Weights of a small GPT-style language model, trained from scratch on English Wikipedia: a variant of Muon for these matrices.
MLP neurons of a small language model. Each row is named by its layer, matrix (up: input weights) and neuron, and shows model dimensions 192-383. Each number is 500 + 50 x the weight over its row's rms, rounded and kept within 0 to 999. Numbers have three digits each.
After each neuron's rows, "fires on" lists the tokens most often at its 100 highest values on Wikipedia text that the model never trained on; "fires after" lists the tokens most often just before its 100 highest values on Wikipedia text that the model never trained on. A number after a token or word is its count.

L4.up189:436571550475565603483523461529529547498454486566482586404483479517512494555486433456483517414528449485556444489434454472509399498474406477444480501564555562475505451432492444477562461563407502443482402473376525513546419560598540567501482522487526518531448470541495497498440508524485552479398459534524559497510543550558465539539533363479449587474503535508547526503472509552564496497401460460533444499478492569550563438550476479533540525457424606550505516482499554492569553500524541417488481558488494470511445482442562502464541510425495521448493592493458454511558541464578428505
fires on: " | " 57, ":" 14, "; " 8
fires after: " | " 14, "1" 14, "0" 10, "4" 9, "2" 8

L4.up1364:461418451469467460475542515550521529546464607528526534589549421529431546455394484567532413564440593562482535559550387511466529500468546537440450548448458522530464527471562527483560439501503449457555397420550511575530462455533565466507470508491469460540483447469454477417501533507463477527455537506546609437510483476461495621487545431466573526422477433532567520477455507531420447524510476503489508459503490504513471544512406495475518526415489630550465570380535543413500416540423483594466410466482540519675499518496449423560403433485500611432432427474477539525472464457481614474
fires on: "\n" 61, "2" 13, " two" 5
fires after: "==" 27, "===" 19, " ==" 10, " ===" 5

L4.up1287:584462466473623526383349498506613464382546604487432440480425514470533526531439464522589495440499559580506501447437508483524487642513527509456536462557512498500478470519361507499528477464449458539627521489476564517501449479556472533541540477546371479499506491493481513466490469470496521492379433470414538462513502516439486527504482436505536519544472457432531458520508477522512534430393503594565428414543483549507481507564484497531485554559441489531579444451541442447576512506536540467376477633487541396587516509459591526492487452483477524531529527547447478540565571543417497581
fires on: " | " 67, "1" 4
fires after: "0" 17, "1" 10, "2" 9, " | " 8, "4" 6

L6.up218:470427418466529432483548501571562462433558519521553453490569518518555548477471479468557583547544565491461510417532502478582486413539551527443536507526488610474527464480528466485521499502538521454526586543421505534478495395576474549528388555473520528541527516546416564488444514451517453513451559461466477520567518371498489499444503467509500464539508449541366406491519485466485544468478493341491583517433506544494547523488409482451457537605577522510443471585486503488520384544510502491486493537563543526366488461500334380528507474544509483518528477540545481536506500521506506509
fires on: "\n\n" 47, " " 20, "-" 18, "/" 4
fires after: " |" 23, "\n" 19, " |  |" 5, "0" 4, ") |" 4

L5.up486:539404474461502463611485499560442570608426520528516452516504423500595519498520564496457485504450430476472514463508509607535447646524497418567411572562501464513529530558470556405543540503523512483499474449536390567496481442372485421497556473552521492498415531507471487448504556513466386525428554558491494537463360515507457438553483410560559525472405454536560439538516468455546453492520457531510446519553510376447522528535448441468546510455484628508541545383594534459486484462520501542479443532556446520428553374504478510478553478372494442417587576548510474443522494559462434428
fires on: "R" 32, "11" 11, " " 7, "000" 4
fires after: "\n" 45, "\n\n" 18, "1" 6, "2" 4, "| " 4

L6.up347:484480560495484454537467464492409570406486476592511486574599467566518561523562519499527503431458532479469487457491523476542466507527519382456481482503461480498454524489580582562559509473423480504518522520413496518472496402532553548487507441550416498535522436494534532451554580533489465500598529521411482523523501471578384476537540546551457543466473606543493464528480505548467423471573417488410480503526479448450483521470458532567464554549500515451509540496578458494517466536593458539501413558536497475569509457473521460547546550378575476466512433594423466511541566542376530381
fires on: "1" 26, "–" 13, "| " 13, " Vol." 11, "18" 5, "-" 5
fires after: "–" 21, "-" 14, "\n" 14, "- " 5

L5.up730:468478448446526466506441551472554470385432427460520564586366571539509455519491487484434473433478407490540506488477542516474427503491575544484485416444583573484488430505495656503495378499419517470545513399435517528396559512522463498526531500518577455469437560501510558424611479525502550467508460425486496458548510554476503463549501425460529527454418525504506563520428552602542566494448411449537448536535562685545584501523486560642489562499529609531450488518456522526501427605434424446460480451438396522530443542488589471532524470558462510523424509442484532457484442477433515519
fires on: " | " 29, "; " 12, "0" 9, "3" 5, "4" 4
fires after: " | " 29, "; " 15, "0" 13, "1" 4

L7.up1287:471546477532562479528501618535443463433380508556404528550485499485387549418495481531475400395385465509483487391456512562463462482496491484509503528436461566466473415494553498445514464463439492494603622459550566484566539508489474476478565455524479437526490518453482525504471511490532469474535507529475434503507568504518489455477400571455548463489414469619558481515539574495628486455528520545478424451497488490376495504444611512497471537405560583557574545621485450553489508487599433473542438487494468449554456583453586445626516508483467506540584501456594491477547530458459527571
fires on: "1" 25, "2" 22, "3" 15, "4" 13, "5" 10, "7" 6
fires after: " | " 22, "," 21, " " 9, "1" 6, "; " 5, ", " 5

L5.up1470:402510500411561423507546523527539500543541554478518503563427528495484519537501530395496492544471557506495520407506486431499459536480493482524491539556374556551433491513546512500429438494511472569500464560531527547491427507423514490523466463513458484442549374493511572484456528489507522534597410484413593516451500555529505543403618524536515576452529519463458429428458520464543506543568442536511427398559461458456487489591419585576548379494480443457427575497534568507481414534499512396486514403518445533546521520531574549539477442506544506500523478539513517446459474526563523538
fires on: " | " 50, "0" 25, " as" 8, "2" 4
fires after: " | " 37, "0" 13, "1" 9

L5.up937:450536541447431618572380513509518520500465441626516570505460483522462456520478462495420428558468534545556501526523569589539452502446495420547562495485567536472528534513557550545633554530519486511493368517451463512455449500499501484495496514513487483519510406450542590463517493570479525500515479579485498541513486531549544414510584461480482490498574560556504450502509499533481439552428529477400458521497445542444501435486542519507476528500499465464494527494474502515537528519495553423474451585554502460514525461411505538526498435528539447482500530538604554542598527567538434474
fires on: " | " 35, "1" 11, " | ." 8, "7" 5
fires after: " | " 38, "3" 6, "2" 6, "1" 4

L6.up809:435459619463553436455517553483469536603570577510486554499512510502492496484484471463493485443441491559510502457494515502461505591516435387519465514468424483518462599471535514451485441522550548499477546473432504521562490538545474512526423501465514514441574496487535377464604489492459416446514380565449471522527490498510422526570507387404448544528555618425548495531451504451545460491450494526464474396625572525565574483436563471446463531457463492474522534412507474463495475523478570527497453499552543451480444547495383484452513479507462521499474478500491500475449466507510449478
fires on: "|" 39, "| " 26, " to" 5
fires after: "\n" 67, " similar" 4

L5.up440:596506514415560515485581539528465500483588533531524530555587546488466532501548514467460497500421515488472492544474527459448453410448483552479535513467552541577598508509543534534432401472526429583532448482475515450564484546551543540572487509446494400469494414463457446587480529523501396506586524523462420491537443572458570594448442415533556509575590438486499550466477437458472482563592588435457479485431429491505534461512502471482558480492525527519483405465537487471521539506530483411527497467414558494578575439533397415521516465460434506504451451550489527487488562585516539585
fires on: "1" 58, "\n" 14, "\n\n" 6, "olitical" 5
fires after: " in " 30, "==History==" 11, " founded in " 6, "==P" 4

L5.up108:465495501479629482492501478563554474536530603594516482478478402541466534556500452482546436395414494499442585577551489536510460470530491480605477463580527517433540500511474467571431447399563465447412529342539467547425474462563465422492495561475493495467563534429421553432519511510490538445463474553418496437488574395501531490504479495550452528455456423458428492490499407412453561575502483495491510572462440524497474514520477507536418535538525472498487518444554559535393493538474425457557464475514533450493470464531449497473497574524451509511492488485458473457386474531478557493
fires on: "=" 49, "\n\n" 8, " upper" 7, "\n" 6, "icro" 5, "= " 4
fires after: "\n\n" 53, "==" 5, "==See also==" 5

L5.up1112:462532552495607452498468441532556514448536517511549534505487529524492614513495475426493556474518563397489580547601495495485480424575520499544539432507475513500499431581610478518455458504545434468567610455528487591482571440515507460512416508424497485487520513497463531463499496524451504486485502547474467371559523484412481484483479519557532557491563440513422543487510470459565506488547591422509490470383447538525515483584463485559453508497507526473467510529566497511468364511536446506503323478518516470477513491453363551532582543546589481475518526592487509512436571489492544415
fires on: "\n\n" 99
fires after: "." 58, "\"" 10

L4.up1266:474448466540514520476529493469507442521501470581445477553464434463489510462435517561517466520441488621474516453473475446474481505598515569570536471465501532497434452538519448468451519531457459578542529477427497444463407547545553368408598523448542622397370544529439445431409575498504491528584559382547503466536387485513510442486450449532506556515548443453451531516599471413529531542574436511528506556475541422499594477485532584446529479545438493466422551487501541500533527511512519463453453453557498522527523487529437502578500442539488490580539616562498538459456526507527488432
fires on: " | " 26, "," 15, "os" 5, "ent" 5, "oy" 5
fires after: "1" 21, "2" 11, " | L" 10, "0" 8, " l" 7, " L" 6

L7.up330:545495629538454575567496415556534463480561636616523469502504540452507516565515504528439480444528479540492525538514519521557507500505525493575604562486410517561470536456524517527525522568454369434473502449531467558469480452488541567516469500494483542460463512421448433519457528496571428486482485547512453449399451523450478528494451478414561464512510489527568470629483462485493510524515455560456634504466433553556509453495557510493541453489483586562398559588546488514421528545361559533530500558469491430487445429562373556456581465456455520415529462467453508566511457547527527485
fires on: "2" 53, "1" 45
fires after: ", " 22, "–" 15, " to " 6, " January " 5, " " 5, " (" 5

L5.up908:445503527597471488473430533436509478531356495567459427578557434472535509516493448492420586543541463516573520503515395473541560475560462519480453472487491508460421550472514539548508440529484567398479489488525489516474579591526504493450515497496416489468461472547458462459544504545530513515510560468401509457446555477494551504536375460553521528547439522539670504512549516441491515441525601520472585570484471444446435538438470471549442458571440416491532466536583558453421434455525478553475503555498480471338503547508401540510519444523453440457584556528515413545455568572485614512
fires on: "1" 29, "6" 11, "2" 8, "24" 6
fires after: "| " 23, " on " 11, "." 10, " | January " 9, "On " 8, " $" 7

L4.up1068:470534481470554523419541476553521547497487451544470468464491438489516481451439517487480500621451439506522528520480497440485472451511530397458428595469418510471391488407457402549455504526575527467420412440506541476499588557500437489597451450566500542476382445513504537506468476441573482526544474544502530453496406582436479461460516445475500565468558573481562594476517503488461528535567454476447508561446445430580535542525412501490509444492526495501510581517477478537461575437544537473514505483566496528445555479540436567556555499493564509549449513535553545569469501413532487552
fires on: " | " 43, "24" 7
fires after: " | " 24, "3" 13, "2" 9, "4" 5, " |" 4, "0" 4

L5.up1527:403440463502461414362442503492539568492567536501447569508444486506523599429524404517440570499429478483469436491569528538513525474484504442511469534469454472451518454477623535397557517481528477440448470549439495534543534434391496427578505518505526568459523435506566483475509450534488541480516421441515469495517495517418441469480608516590479411474467446487448501539598488551535512463477599522493451482455523434441484517465466478528550458498391461550536434562497514469569532432420553502493507457495554450492523413516627520501571467542467416457526525533521519501464478475519484498
fires on: ":" 30, " | " 9, "," 6, "R" 5, "y" 4, "op" 4
fires after: "1" 44, "3" 12, "2" 7

L6.up1047:479569563573526523485610401561489540466565511663549484415549457532549511455500516528481597488511440432450503453511521464443496490480522468459457621467428466504502530439505554492509450563542506459496455464471508400451487530547555443480496527471476449524398418450499436537438505434492458404508498419449483506545509479505513546431562503524490511562498441525504365579484500489411425521551529518586480515421468491539502531519508519489594466447471503393472605507604504537414495503536462490381499472554469506515493621474551533503535509439454635465413452429456411365523484491587457496
fires on: "| " 48, " | " 7
fires after: "\n" 57

L5.up404:482450488520450477463577534512493566522417497434528620637455495487583471499612548430495561546453453512482421512480423593553459476510444512476567459491450499421504411449565508440381552585495498506461422493445493453464518517525574465447489594434459502553463412557482495579510552495541469524549499633572555528448529454436580565533458503440495474573442529563459588519442526521467359463548478543474456490441486476481530442484552537516473428467542632502474498538590603524500376511517399523432459397497501487547406450515497504479468430499489515467497508546519421490423489522509527485
fires on: "1" 24, " " 21, " B" 8, " A" 7, "2" 5, "4" 5
fires after: " " 40, " Vol." 14, " No." 7, " Group" 5, "oup" 5, " volume" 4

L7.up920:452599524434550489539530530564486474457425567570536542502528511500554435426457567447484382556509531576395523558496422555504622515571434434505487506457472424500513542512528552471526511519571517547500569449469533528464512512435448385588459444513486416443529459537529447480489497452484573554522353508519498439565458527429541504450546503528412479520593542522434506546525477450468486484441491482479408485422411542486516459513487438501503501443512526371441500494555420572503476591491554562493499522555471520511628531502415406483467415530493542574569545538555521538472478403486482535
fires on: "2" 100
fires after: "| " 28, ", " 12, " (" 11, "- " 7, " " 6